Weights of a small transformer language model.
Size: 6 heads of 32 (3 for keys and values), MLP 768 tanh GELU, vocabulary 4096, 5.23M parameters.
Architecture: RMSNorm before each block, no biases in attention or MLP, untied embeddings.
MLP neurons of a small language model. Each row is named by its layer, matrix (up: input weights; down: output weights) and neuron, and shows model dimensions 0-63. Each number is 128 + 24 x the weight over its row's rms, rounded and kept within 0 to 255.
Before each neuron's rows, "fires on" lists the tokens most often at its 100 highest values on Wikipedia text that the model never trained on; "fires after" lists the tokens most often just before its 100 highest values on Wikipedia text that the model never trained on.

fires on: "–", "0", "9", ")", "),"
fires after: "9", "2", "201", "198", "0", "1"
L2.up243 [136 136 105  73 176 119 136 112 129 145  94 121 146 117 136  88 149 130 179 101 156 114 114 132 110 123  90  80 124 118 108 144 100 103 130  91 170 127  75  84 104 138 118  92 110 116 121 118 126 126 121 117 134  56 139 104 143 126  67 114 118 142 120  88]
L2.down243 [114 105 132 192  94 151 135 127 124 122 150 110 129 115 103 132 113 127  89 143 124 133 108 145 148 141 192 140 109 132 155 124 178 126 130 132  88 121 167 151 155 163 131 160 124 133 116 135 127 127 145 151  90 201 110 133 109 107 137 137 132 123 128 159]

fires on: "=", " Dis", "?", " called"
fires after: "\n\n", ")\n\n", " |\n\n", ";\n\n", " "
L2.up690 [ 46 128 115 145 111 168 126 127 112 120  93 134 110 131 129 125 173 115 141 125 128 146 123 132 124  87  92 126 133 106 142 133 153 105 123 138 123 137 102 133 103 121 138 134 102 151 121 110 120 114 120 116 125 156 194 155 118 159 130  79 125 125 132 148]
L2.down690 [144 169 116 139 127 126 119 156 129 119 138 120 153 141 108 139  97  79 113 151 132 124 141 105  99 132 162 140 127 138 109  89  91 131 115 111 103 115 123 114 154 159 112 169 167 121  92 134  81 140 154 136 151 143 121 106 121  97 106 122 131 112 148 123]

fires on: "9", "8", "id", " ed", "le", "="
fires after: "201", "198", "200", "199", " "
L2.up513 [ 88 134 122  85 131 165 110 142 125 151 104 122 105 143 131 124 161 146 123 134 149 120 148  81 141 110  62 197 151 101 137 107 138 116 125 154 146 121 131 160 153 133 119 121  92 140 133 112 114 131 130 117 125 142 163 104 155 104 138  78 122 136 135 133]
L2.down513 [135 143 125 152 135 134 137 140 115 108 155 123 144 118 114 122  87 103  96 161 115 178 120  64  80 138 124 120 122 138 151 111  99 108 136 107  94 159  63 111 145 144 129 126 150 109 116 122 110 150 131 117 150 153 151 153 118 109 105 142 123 116 146 116]

fires on: "0", "8", "9", "1", "6", "2"
fires after: "201", "199", "200", "198", "–"
L2.up666 [124 119 127  77 160 154 119 138 130 120 133 119 101 123  95 112  90 112 119 139 149 120 148 179 106 156 122 133 136 160 141 130 115  86 100 112 136 118 120 133 136 102 152 104 139 117 134 136 117 105 150 125 110 100 150 134 111 105 115 106 224 156 143 102]
L2.down666 [128 158 139 191 121 115 107 134 159 175 108 133 165 143 172 159 146 122 123 117  93 138  74 136 150 104 123 160  86 112 121 130 153 162 134 131 114 118 131 132 155 164 132 143 105 164  99 128 150 125  89 151 147 155 125 127 132 152 140 144  62 115  95 148]

fires on: "born", "ring", " Kn", "writ", " writ", "leg"
fires after: " (", "-", " b", " Sp"
L2.up228 [ 87 142 139 104 115 132 130 142 108 142 129 108 173  98 125 163  61 164 135 131 147 129 111 147  79  97  99 178  92 175 150 143 130 121  83 134 134 144 118 155 136 132 149 152 146 123 130 125 133 137 119 156 141 139 161 138 146 141 154 130 101 128 164 106]
L2.down228 [154  85 134  95 124 131 134 151 136 157 125 154 126 144 128 109 152  96 130 131  82 131 126 138 129 127 190 126 172 125  99 103 153 134 166 118 134 122 139 114 129 130 110 125  96 129  61 131 135 118 143 147 107 107 150 171 111  99 119 145 136 138 147 145]

fires on: "200", "ences", "os", "100", "ors"
fires after: " ", "-", "fer"
L4.up530 [118 120 151 102 118 132 119  91 139  90 140 119 163 127  82 124 144  97 127 140 137 123 122 117  99 160 159 132 148  88 117 163 143 104 105 126 107 134 144 121 161 135 118 122  89  86 136 136 140 147 160 123 114 153 145 145 142 131  97 116 135 199 158 108]
L4.down530 [177 151 105 111 160 122 130 134 106 154 110 103 134 115 138 132 105 140 130  94 171 156 121  96 136 118 116  81  93 144 136  95  91 138 183 113 146 113 131 149  62  86  69 147 126 156 120 163 106 136 101 128 151 120 127  93 116 128 118 112 118 102  91 146]

fires on: "191", "201", "189", " mon", "197", " exper"
fires after: " ", " ("
L2.up506 [140 123 152  94 133 108 133 113 110  93  96 127  99 143 106  55 103 112 110 122 117 138 137  99 152 154 148 196  99 128 145 116 108 138 124 151 157 120 140  56 171 108 176 100 154 147 140 150 136 140 113 134 139 148 122 110 120 123  94 131 127 150 127 124]
L2.down506 [129 102 110 107 127 172 130 139 151 151 155 116 150 147 118 184 156 172 145  71 127 107 121 203 147  85 120 143 149 135 106 123 121 109 107 116 130 126 150 189  89 145 112 168 129 156 132 114 114 138 136 141 107  85 108 132 133 134 144 147 140  68 113 109]

fires on: "201", "193", "196", "199", "191", "198"
fires after: " ", "–"
L4.up581 [147 159 122 144 151 165 149 124 185 115 123 125 132 189 107 123 119 125 116 165 146 136 133 174 107 110 115 110 129 136 106 140 139 129 122 137 131 135 140 114 156  88 144 115 174  99 141 174 124 180 144 126 147 132 145 164 123  90 146  98 147 143 108 134]
L4.down581 [104 142  89 150 177 138 157 143 181 130 142 108 118 156  98 112 105 123 126 130 174 116 124 178 111 131 135 125 122 128 107 134 118 110 116 139 183 158 142 125 160 111 129 139 146 134  99 164  73 126 104 131 134 104 121 147 177 139 142 117 142 166  94 123]

fires on: "201", " Sw", "–", "th", "st"
fires after: " ", " A", " I"
L4.up304 [ 87 129 131 114 115 108 172 129 138 127  83 133 131 132 111 131 109 155 134 120 135  89 137 195 127 115 130 103 154 103  68 124 116 132  82 119 153 128 129 151 181 130 114 127 165 101 116  99 121 133 112 144 149 115 122 131 178 151 151 130 147 135 136 154]
L4.down304 [146  89  87 105 119 144 163 143 137 117 106 107 124 114  89 106 123 132 144 112 152 158 117  61  93 108 130 150 169 125 117 148 142 121 151 111  94 136 183 123 132 110 148 110 124 134 100 166 154 108  98 146 121 120 112 145  70 141 100 125 135 129 169  76]

fires on: "193", "191", "187", " &", "amed"
fires after: " ", "-"
L2.up481 [144 128 149 133  96 146 133 118 146 128 109 153 154 119 140 145 167 127 129 158 156 124 138 120 155 144 150 134 150 138 144 140 171 130 138 147 109 110 182 168 174 127 155 143 111 115 117 130 116 168 157 130 122 116 140 104 149  90 134 108 118 149  94 165]
L2.down481 [ 95 101 114 127 141 109 128 117  94 106 151 105  91 124 110 130 115 156 123  85 120 118 113 150 112  77 110 133 103 137 137 147 101 112 111  93 156 130  71 113 106 142 124 143 182 154 163  96 139  82 101 137 155 135 130 169  97 145 133 162 147 135 145 109]

fires on: "0", "1", "6", "ik", "ia"
fires after: "–", " R", "er", " Swed", "201"
L4.up70 [119 135 141  79 143 130 138 160 118 146 167 140 108 117 133  95  97 121 135 135 102 111 156 141 132 155 113 104 164 115 137 136 129 101 155 100  76  89 182 158 173 144  80 118 109 137 117  95 117 135 160 113  92  98 202 151  90 131 162 115  96 136 164 120]
L4.down70 [140 134 131 158 124 147 116 133 143 142  87 141 108 115 106 131 127  88 114 116 144 109 118  91 117 114 133  95 122 125 153 115 118 137 136 146 130 171 122 118  98 154 105 116 142 127 140 130 149 116 127 166 155 121  71  92 133 145 131 109 146 109 113 146]

fires on: "200", " Christ", "irm", " Released"
fires after: " ", " |", " (", "–"
L2.up740 [113 125 101 140 147 118 131 138 154 136 107 119 115 133  92 111 138 133 121 105 155  58 109 141 122 149 115 142 112 109 102  96 117  79 159 124 136 141 119 150 127 125 137  89 127 135  97 116 142  71  90 148 148  99 117 117 146 158 108 166 124 140 127 116]
L2.down740 [139 113 138 105  91 144 127 128  96 138 141 147 140 107 152 137 143 120 120 150 100 190 142 116 122 115 127 157 148 120 151 162 146 162  99 137 139 120 121 123 130 137 103 113 124 113 164 157 112 173 162 126  98 136 132 126 127 121 143  93 128 112 111 158]

fires on: "200", "194", "IN", "9", "195", "185"
fires after: " ", "-", "M"
L4.up80 [117 140 132 105 133 144 118 111 154 152 150 115 115 109 121 119 180 125 158 165 129 142 104 172 107 163 125 139 129 116  98 157 128 125 106 149 124 134 151 123 119 146 110  89 170  68 136 152 120 127 102 145 144 105 100 133 136 115 118  90 197 154 132  97]
L4.down80 [151 115 125 188 121  97 139 162 158 140 118 154 108 135 129 102 114 136 120  82 143  83 156  87 118  99 113 157 125 175 180 102 141 150 116 121 169 138 142 131 130 106 168 176  76 158 100 129 141 156  99 140 119 134 143  95 115 147 117 164  88 120  90 156]

fires on: "born", "so", "ring", " lead", " int", " fig"
fires after: " (", " b"
L2.up529 [107 134 126  82 123 154 120  99 132 122 152 128 126 118 141 125  90 148 111 132 148 129 127 107  85 135 163 103 122 120 123 136 114 113 122 112 127 126 134 129 126 113 136 167 173 123 138 143 136 140 114 141 125 132 110 153  92 147 144 130 125 107 157 126]
L2.down529 [137 147 149 117 125 137 156 156 126 155 119 148 130 102 120 124 146  94 145 141  89 125 143 188 167 129 143 144 147 123 125 119 144 151 146 166 153 139 146 125 140 127 120 138  48 149  80 138 143 103 126 136  75 118 134 120 158 120 104 136 123 141 124 148]

fires on: " ", "201", "200", "198", "202", "199"
fires after: " ", "|", "-", "°N"
L4.up551 [109 127  94 104 170 104 157 122 159 136 128 154 144 162 123 106  92 106 122 110 169 156 138 146 129  95 148 115 129 141 130 141 167 104 151 127  93 136 130 149 161 136 129 135 100  92 126 138 115 161  71 114 147 105 157 115 133 124 154 143 113 135  87 149]
L4.down551 [ 79 133 132 168 142 103 137 157 148 137 120 134 144 155 144  97 156 181 126 130 189 151  91 214  94 112 136 126  91 118  81 133 147 108 132 135 128  93 113 135 153 110 123 171 119 163 126 172  80  93 146 136 106  78 134 104 144 147 129 111 126 164 112 152]

fires on: "=", ".S", " great"
fires after: "\n\n", " U", ")\n\n", " |\n\n", ";\n\n"
L2.up535 [135 143  94  94  72 157 136 114 139  96 120 136 149 115 128 140 141 128 116 137 165 143 146  70 166 147 117 178 134 135 126 101 150 118 103  94 110 136 150 145  51 135  94 141 104  92 121 132 127 124 139 153 125 141 159 161 115 120 142  61 106 116 133 113]
L2.down535 [146 156 155 123 129 153 126 143 117 134 142 138 115 132 126 135  94 107 135 144 106 101 189  95  90 102 114 124 122 138 155 132 125  97  84 126 114 125 106 115 160 158 158 117 151 123 106 158  84 138 136 121 140 154 143 109 140 145  94 111 144 106 103 141]

fires on: "200", "193", "d", "194", "\n", "195"
fires after: " ", "our"
L4.up648 [115 113 147 124 149 117  93 108 148 188 134  96 139 157 125  84 127 126 109 155 135 145  93 142 127  59 115 145 160 129 166 141  98 144 128 148 124 112 144 128 105 121 133 112 139  80 145 129  76 120 167 121 147 121 139 146 155 109 118 148 185 119 111 149]
L4.down648 [149  97 120 103 127 126 137 101 154 148 118 181 130 141 119 184 154 121  73 112  99 152 182 189 132 129 104 110  92 125 143 104 130 154 103 153 111 135  94  99 121 148 129 113 111 120 128 142 162 165 107 109 119 131  95 129  98 138 113 119 116 118 112 102]

fires on: "201", "202", " resp", "199", "200"
fires after: " ", " (", ".", " Pro"
L4.up367 [149 156 119 155 126  86 116  55 188 136 117 145 106 161 147 110 122 126  89 117 116 119 144 127 160 101 135 169 144 119 182 136 122 146  67 130  97 114 103 115 120 122 128 117 159 130  97 125 123 162 108 115 120 125 125 169 136 138 147 138 153 166 169 167]
L4.down367 [175  97 132 112 171 183 143 192  78 108 117 158 148 115 121 125 111 111 156  98 163 126 145  88 105 132  84 128 124 146 119 127 133 113 148 128 138 135 186 164 106 135 148 133 102 121 133 162 110 104 167 178 127 136 148 173 123 124 100 140 122  94 122 117]

fires on: "201", " Ro", "|---|---|---|---|\n", "|---|---|---|---|---|\n", "189", " Sw"
fires after: " |\n", " (", " ", " the", " N", "ac"
L2.up726 [131 129 133 159 119 151 135 126 142 115 103 132 103 137 133 128 112 152 112 124 158 138 123 127  93 136 128 141 137 124 131 156 139 126 107 143  91 131 128  65 209  87 163 156 124 132 125 169 129 150 121 132 139 134 127 135 125 100 140  86 138 144 131 115]
L2.down726 [127 139 132  50 118 126 136 104 107 141 177 103 147 157 111 141 165 104 132 112 100 123 116 145 137  90 147 176 118 113 112  83 125 155 103 130 171 122 126 174  95 195 121 151 132 150 128 113 128 114 138 152 104 133  85 130 107 154 112 138 148  90 100 141]

fires on: "2", "6", "7", "8", "5", "ik"
fires after: " ", "–", "/"
L2.up483 [ 74 138 103 112 138 166 122 138 118 115 138 122 100 137 132 114 156 135 143 145 154 103 136 102  82 125 112 123 115  84 127 110 106 119 142 143 141 122 126 143 222  88 147 135 120 135 137 110 126 130 137 113 127 132 165 109 147 139 134 105 110 103 126 152]
L2.down483 [130 121 120 160 121 142 134 123 125 159 119 117 136  93 110 117  89 112  77 148 124 177 112  61 158 150 130 142 127 172 147 107 117 134 142  99 100 149  85 124 109 123 113 170 142 123 141 124 143 122  95 108 134 131 147 154 120 121 144 113 125 178 145 103]

fires on: "==", "US", " US"
fires after: ".\n\n", "\n\n", " A", " R"
L2.up219 [ 77 116 115 120 156 125 119 133 112 121 175 115 107 134 115  83 135  94 154 115 107 132 161 116 113 105 159  17 101 145  91 126 111 126 145 103 133 121 104 134  67 140  87 136 128 161 115 116 126 123 103 111 160 131 125 131 112 202 119  82 121 105 110  95]
L2.down219 [152 137 123 180 108 131 150 125 137 143  65 163 122 112 139 121 124 119 123 152 143 150 140 116 131 162 120 132 130  93 165 143 109 154 141 159 136 135 149  94 156  75 143 145 121 128 142 147 156 147 150  90  82  96 117 115 138 113 123 121 108 170 165 136]

fires on: "201", "is", "and", "-T", " Website"
fires after: " ", " (", " r", " ch", "-", " St"
L4.up642 [107 151 119 114 120  99 132 137 182 112 186 108 157 142 125 153 104 154 100 100 146 149 159 156 121 103 148 161 130 139 111 120 129 157 163 102 100 125 143 115 153 155 162 154 167 122 132 108 106 134 110 132 155 114 141 127 144 150 156 140 128 186 116 116]
L4.down642 [139 135 128 136 149 136 126 130  92 118  90 131 124 121 133 153 133  85 109 104 105 124 110  54 124  91 122 119 104 121 143 136 179 139 134 114 178 119 141 160 145 134  95 104  86 169 157 131 115 135  83  99 110 128 115 131 129 144 101 161 125 134 102 167]

fires on: "J", "B", "F", "R", "P"
fires after: " (", " \"", "\n\n", ".\n\n", "\n"
L2.up694 [125 110 119 140 138 118 151 134 147 128 122 160 120 170 139 150  94 132  91 121 135 125 184 162 132 109 161 134 127 147  95 132 118 146 107 153 151 184 142 165 167 138 145 150 144 127 148 142  67 146 141 142 134 119 137 123 158  91 131 141 134 150 139 146]
L2.down694 [124 110 134 139 118 132 143 139 105 117 122  97 123  86 115  62 122 116 180 130 127 132 101  80 135 134 100 103 126 103 155 137 119 132 123  96 106  97 119 100 119 122 121 107  79 115 123 174 214 113 136 116 135 132 148 116 116 115 147  92 117  71 126 136]

fires on: "9", "ar", "8", "6"
fires after: "201", "199", "198", "197", "200", " D"
L4.up239 [120 133 130 108 158 150 111 127 150 166  93 101  63 117  83 117 104  98 137 140 148 150 199 100 134 102 153 104 187 115 139 116  97 102  59 103 149 111  97 119 142 156 150 123 156 134  76 106 128 125 114 118 114 117 157 129 140  98 147  97 111 125 163 110]
L4.down239 [135 137 106 131 130 161 135 132 122 157 199 129 108 122 145 138 131 133 108 105 118 140 115 150 129 143  94 138  90  87 115 122 129 153 164 148  96 182 130 120 115 100 152 156 102 123 115 124 117 138 148 142 135 145 143 106 136 114 176 113 123 144  71 106]

fires on: "=", ".S", " both"
fires after: "\n\n", " U", ")\n\n", " |\n\n", ";\n\n"
L2.up153 [130 138 109 116 101 168 126 107 117 115 150 145 129 119 139 141 166 144 101 124 153 137 122 114 130 137 105 255 140 112 127 101 134  99 103 123 134 126 135 197  99 133 110 143 125 117 120 121 117 132 130 120 136 131 173 128 114 125 127  65 128 110 162 141]
L2.down153 [122 140 127 126 132 116 113 143 138 144 126 131 140 116 103 118  52 108 115 178 108 128 127  73  98 132 123 110 123 157 143 164 117 110 130 103 127 128  84  80 142 136 136  94 125 116 115 149  92 136 116 112 144 167 146 135 157  88 109 130 108 137 109 133]

fires on: "201", "199", "202", " join", " fig"
fires after: " ", " (", " to"
L4.up257 [143 132 136 119 104 104 136 117 135 165 121 126 141 169  93 150  91 162 127 109 117  97 157 219 146 140 103  95 154 153  99 152 150 101 122 128 128 150 130 126 106  95 168  94 168 122 120  92  80 131 120 148  98 196 141 152 147 145 141 134 166 150 172 162]
L4.down257 [158 106 128 167 138 141 151 133 137 126 123  94 169  92 126 132 147 112 104 130 131 136  55  90 101 122 149 149 101 151  97 138 125 157 121 143 144 119 174 113 176 159 119  77 127 119 120 142 170 138 127 109 116  97 141 119 116 135  91 159 132 101 112 145]

fires on: "201", "199", "197", "198", "196", "d"
fires after: " ", " (", "A", "–"
L4.up213 [127 113  89 126 138 126 149  81 153 185 136 164 157 135 142 130 154 152  91 146 162  99 149 141 126 103 104 182  99 105 122 125 127  87 159 148 115 174 149 132 145 129 132 118 145 118 133 133  98 148 108 148 134  98  76 143 120 131 143  84 120 136  82 135]
L4.down213 [ 90 120 170 142 151 125 130 117 152 107 134 126 176 174 170 124 116 145 187 150 116 141 110 243  89 110 134 146 127  98 137 117  86 111  99 182 138  96 162 153 103 164 140 160 138 118 133 146 119 136 124 104 134 115 116  95 161 141 119 137 137 114 132 144]

fires on: " |", "200", " Apps", "board", "202", "o"
fires after: " ", " |", " (", " ag"
L4.up212 [127 115 119 115  95 136 156 134 145 116 128 101 153 123  87 141  86 144 133 131 114  91 118 156 143 107 177 188 168 150 112 140 142 114 118 130 137 145 144 149 176 147 150 153 137  62 146 158  90 109 120 159 127 151 166 181 146 159  90 153 141 137 112 141]
L4.down212 [110  89 134 102 116 136 140  82 133 115  90 138 138 139 114  75 112 102 156  96  90 124 118 122  88 122  94 113 126 126 137 117 150 114 120 107 132  81 148 131  93 115 135  90 123 162 127 136 160 174 108 126  93 141  94 131  76  81 152 122 122 119 127 133]

fires on: "195", "200", "196", "198", "able", " third"
fires after: " ", " ("
L4.up196 [118 123 149  89 135 126 117 112 173 119 165 122  91 108  76 129 113 124 115 152 153 150  88 138 111 133 152 158 167 141 128 155 163 106  94 111 142 135 161 107 124 106 140  77 175 118 142 166 128 133 176 167 103 108 119 152 138 113 127 118 176 131 134 123]
L4.down196 [181 137 146 187 141 126 171 134 124 166 121 130 127 177 171 142 150 153  99 110 122 108 154  75 142 113 140 113 120 146  97 120 108 125 124 113 136 151 140 132 124 117 111 123 124 131  86 142 116 120  86  85 130 123 154 107  95 161 137 155  77 111 123 151]

fires on: " DF", "CE", " Candidate", " MF", " Type", " Species"
fires after: " |", "|", "-", " (", " "
L2.up138 [122 147 104 123 167 134 147 154 110 157 127 117 162 109 122  94 194 149 126 158 147 127 107 135 141 149  97 107 185 125  96 149 133 111 133  77 136 152 121 139 121 142 162 123  97 103 110  61 131 142 149  98 111 108 147 127 148 141  63 117 108 161 167 127]
L2.down138 [124  90 147 158  96 121 101 102 148 103 150 140  88 104 130 132  82 120 155  76 115 120 140 101 113 100 171 142  76 139 164 111 165 123 132 156 134  94 146 122 147 120  93 127 151 148 133 173 145 119 136 174 115 170 113 117  97 129 169 152 159  88  87 120]

fires on: "201", "193", "199", "195", "196", "187"
fires after: " ", " (", " Pro", "P", " |\n"
L4.up380 [145 174 138 137 140 126 144 144 180 144 169 158 140 163 103 129  98 158 128 146 121 116 115 138 139 121 145 169 138 142  89 143 101 108 122  89 132 124 123 130 150 148 154 145 156 110 117  86 115 133  89 121  74  80 127 157 175 134 157 170 103 199 163 161]
L4.down380 [149 117 119 171 171 103 147 157  99 108 142 134 128 145 151 133 141 111 137 115 106 126  90 142 152 117 156 144 126 111 146 156 108  82 159 173 126 122 163  98 106 141 117 145  87  94  92 149 124 115  87 104 131 153 122  88 130 136  91 161  99 130 133 133]

fires on: "T", " ", "S", "-S"
fires after: " \"", ",", " (", ".\n\n", ".", " '"
L4.up482 [128 129  98 122 143 151 136  88 155  95 139 136 131 168 133 138 136 149 160 155 104 120 148 131 125 114 115 117  90 144 111 101 129 115 149 121 120 159 144 163 128 146 139 134 156 161  96 150 105 120 125 125 133 147 105 122 149 152 140 118  79 155 178 128]
L4.down482 [145 139 127 147 103 149 110 116  95 118  94 128 149 135 146 156 156 110 109 130  95 116 130  64 136 105 121 129 150 136 104 144 130 140 129  88 134 111 131 147 120 120 125  47  96 130 135 143 118  85 136 116  84 158 109 108 106 155 131 142  52 120 150 137]

fires on: "c", "t", "T", "l"
fires after: " (", "{", "/", " \"", " un", "\\"
L4.up185 [118 115 150  88 120  95 131 151 161 123 150 137 107 148 159 140 101 118  98 146  97 138  98 140 124 120 121 129 123 141 105 140 120 113 142 124 125 165 173 164 174 156 142 122 147 109 109 133 107 118 104 143 104 120  91 125 157 146 145 104 117 146 116 134]
L4.down185 [135 105 115 144 128 105 126  77 127 133 146  86 114 103  92 117 172  96 114 128 134 116 126 161 104  93 147 121 133 145 136 163 145 127 160 121 108 110 113 159 121 142 130  71 113 131 161 128 129  97 163 114 132 138 153 129 111 104 134 134  92 123 129 153]

fires on: "8", "6", ")", "9"
fires after: " ", " (", " m", "==", "\n\n"
L4.up35 [116 110 134 160 106 125 126 116 158 113 158 104  69 137 109 110  98 153 134 151 145 125 104 128 133 134  85 111 118  96 102 107 127  90 150 132 182 145 148  86 121 120 141 119 145 142 124 142  96 133 123 172 108 144 138 118 178  99 140  92 146 181 149 139]
L4.down35 [157 160 109 110 108 168 163 118 114 139  93 105 138 114 138 110 113 134 114 127 128 100 135  63 144 164 137 137 159 138 151 154 160 113 120 129 104 119  85 119 123 141 139 142 100 141 126  77 148 126  91 131 142 134 112 133  82 137 129 106 120 103  92 112]

fires on: "a", "1", "on", "Y", "2", "8"
fires after: "-", " N"
L4.up412 [132  78 145 127 133 209 130 106 172 119 118 107 138 128  83 105 123 149 151 117 140 169  78 107 139 144 149 156 158 106 126 100 132 119 107 143 119 115 150 139 157  99 163 121 157 143  66  99 109 135 108 164 142 113 129 105  92 140 131 117 179 103 123 131]
L4.down412 [116 137 127  98 126 128 144 132 124 145 111 164 174 114 155 146 146 115 114 145  88 141 126 124 156 145 100 127 153 135  95 107 114 116 117 155 107 117  95  79 123 113 136 156  86 120 132 100 147 124 133 116 133 143 147 157 169 105 191 130  85  98 133 145]

fires on: "201", "°W", "rib", "idae"
fires after: " "
L2.up125 [144 130 125 158 170 134  92 148 118 130 101 136 129 144 133 109 130 112  95 119 153 128 119 107 129 115  88 255 120 122 146 116 146 125 134 150 147 131 134 104 160 118 136 135 134 125 129 155 140 129 128 133 130 137 140  91 120  96 120 132 142 152 147 156]
L2.down125 [107 111 116  88  99 116 141 105 149 118 197 125 114 142  85 153  75 141 139  87 125 125  98 111  92 104 142 116 153 148 109  91  75 137 107 111 121 115 127 154 107 170 113 103 124 105 111 103  70 130 142 109 148 112 119 163 145 136 129 123 127  86  97  99]

fires on: "f", "b", "K", "c", "k", "m"
fires after: " \"", " (", ".", "/", " '"
L4.up389 [133 103  82  96 154 160 120 110 139 109 106 124 169 131 117 108 113 169 125 163 108 106 139 166 107 114 123 123 118 143  97 102 139 117 155 113 117 105 169 151 151 100 100 125 141 130 149 117  97 103  62 144 127 119 142 136 133 131 134 124 102 140 104 156]
L4.down389 [ 96 118  97 126 115 120 126 107 111 121 109 141 127 117 161 166 180 108  86 163 103 139 146 152 152 134 122 131 146 130 100 139 127 127 123 112 105 142 108 125 112 125 109  62  85 155 162 131 104 116 106 113 147 150 148 135 121 109 114 151 122 121 162 126]

fires on: "191", " died", " writ", "188", "181", " life"
fires after: " ", " (", "–"
L2.up177 [150 128 145 179 121  95 113  86 108 133 100 135 150 137 131 145  65  87 105 149 140 128 136 110 120 124 105 225 109 115 133 137 144 136 129 148 153 137 160  97 216 114 135 124 139 103 142 143 137 153 130 143 101 147 154 125 131  90 119 162 136 151 111 147]
L2.down177 [128 113 122  69 134 150 127 160 143 111 174 110 123 111 111 132 154 170 148  66 118 109 116 203 125 108 150 108 117 130 108 115  88 142 123 116 105 104 125 157  93 180 108 113 131 132 107 108 113  82 135 161 143 107 120 137 144 156 165 129 107  85 106 103]

fires on: "5", "ed", "6", "ma", "7", "9"
fires after: ".", "201", " Y", "202", " Se", "200"
L4.up695 [121 175 122 144 106  91 147 101 134 119 123 105 122 121  83  95 174  84 105 112 146 131 169 113 150 160 102 100 147  77 149 138 159 117  98 112 143 116 116 141 133 183 135 122 139 121 108 170 139 137 111 126 127 132 197 126 119  96 170 126 144 128 115 130]
L4.down695 [ 98  56 182 133 140 166  95 167 118 162 142 114 131 150 148 139  74 144 175 136 112  93 112 125 121  95  93 105 138 132 110 103  87 145 168 179 121  93 100 127 124  88 107 152  70 111 148 120 122 109 166 141 123  93  79 143 100 144 120 140 188 128 126 144]

fires on: "200", "ak", "10", " ", "12", "201"
fires after: " ", " N", " M", " |", " Y"
L4.up232 [ 76 155 103 121 126 158 173 157 137 125 122 153 133 178 118 111 141 159 141  99 132 172 128 136 124  98 164 136 136 105  89 128 111 129 109  61 137 134 124 150 126 109 169 130 153  97 154 123 123 126 125 125  67  89 164 127 179 131 149 121 134 145 140 111]
L4.down232 [143 117  81 112 151 138 148  99 144 101 128  90 147 135 125 138 113 142 130 153 104 131 116  99 113 119 120 142 116 172 186 127 134 163 154 126 110 130 121 106 141 149 152 162  69  93 121 131 124 137 110 135 164  94 124  95 125  86 125 125  94 121 130 123]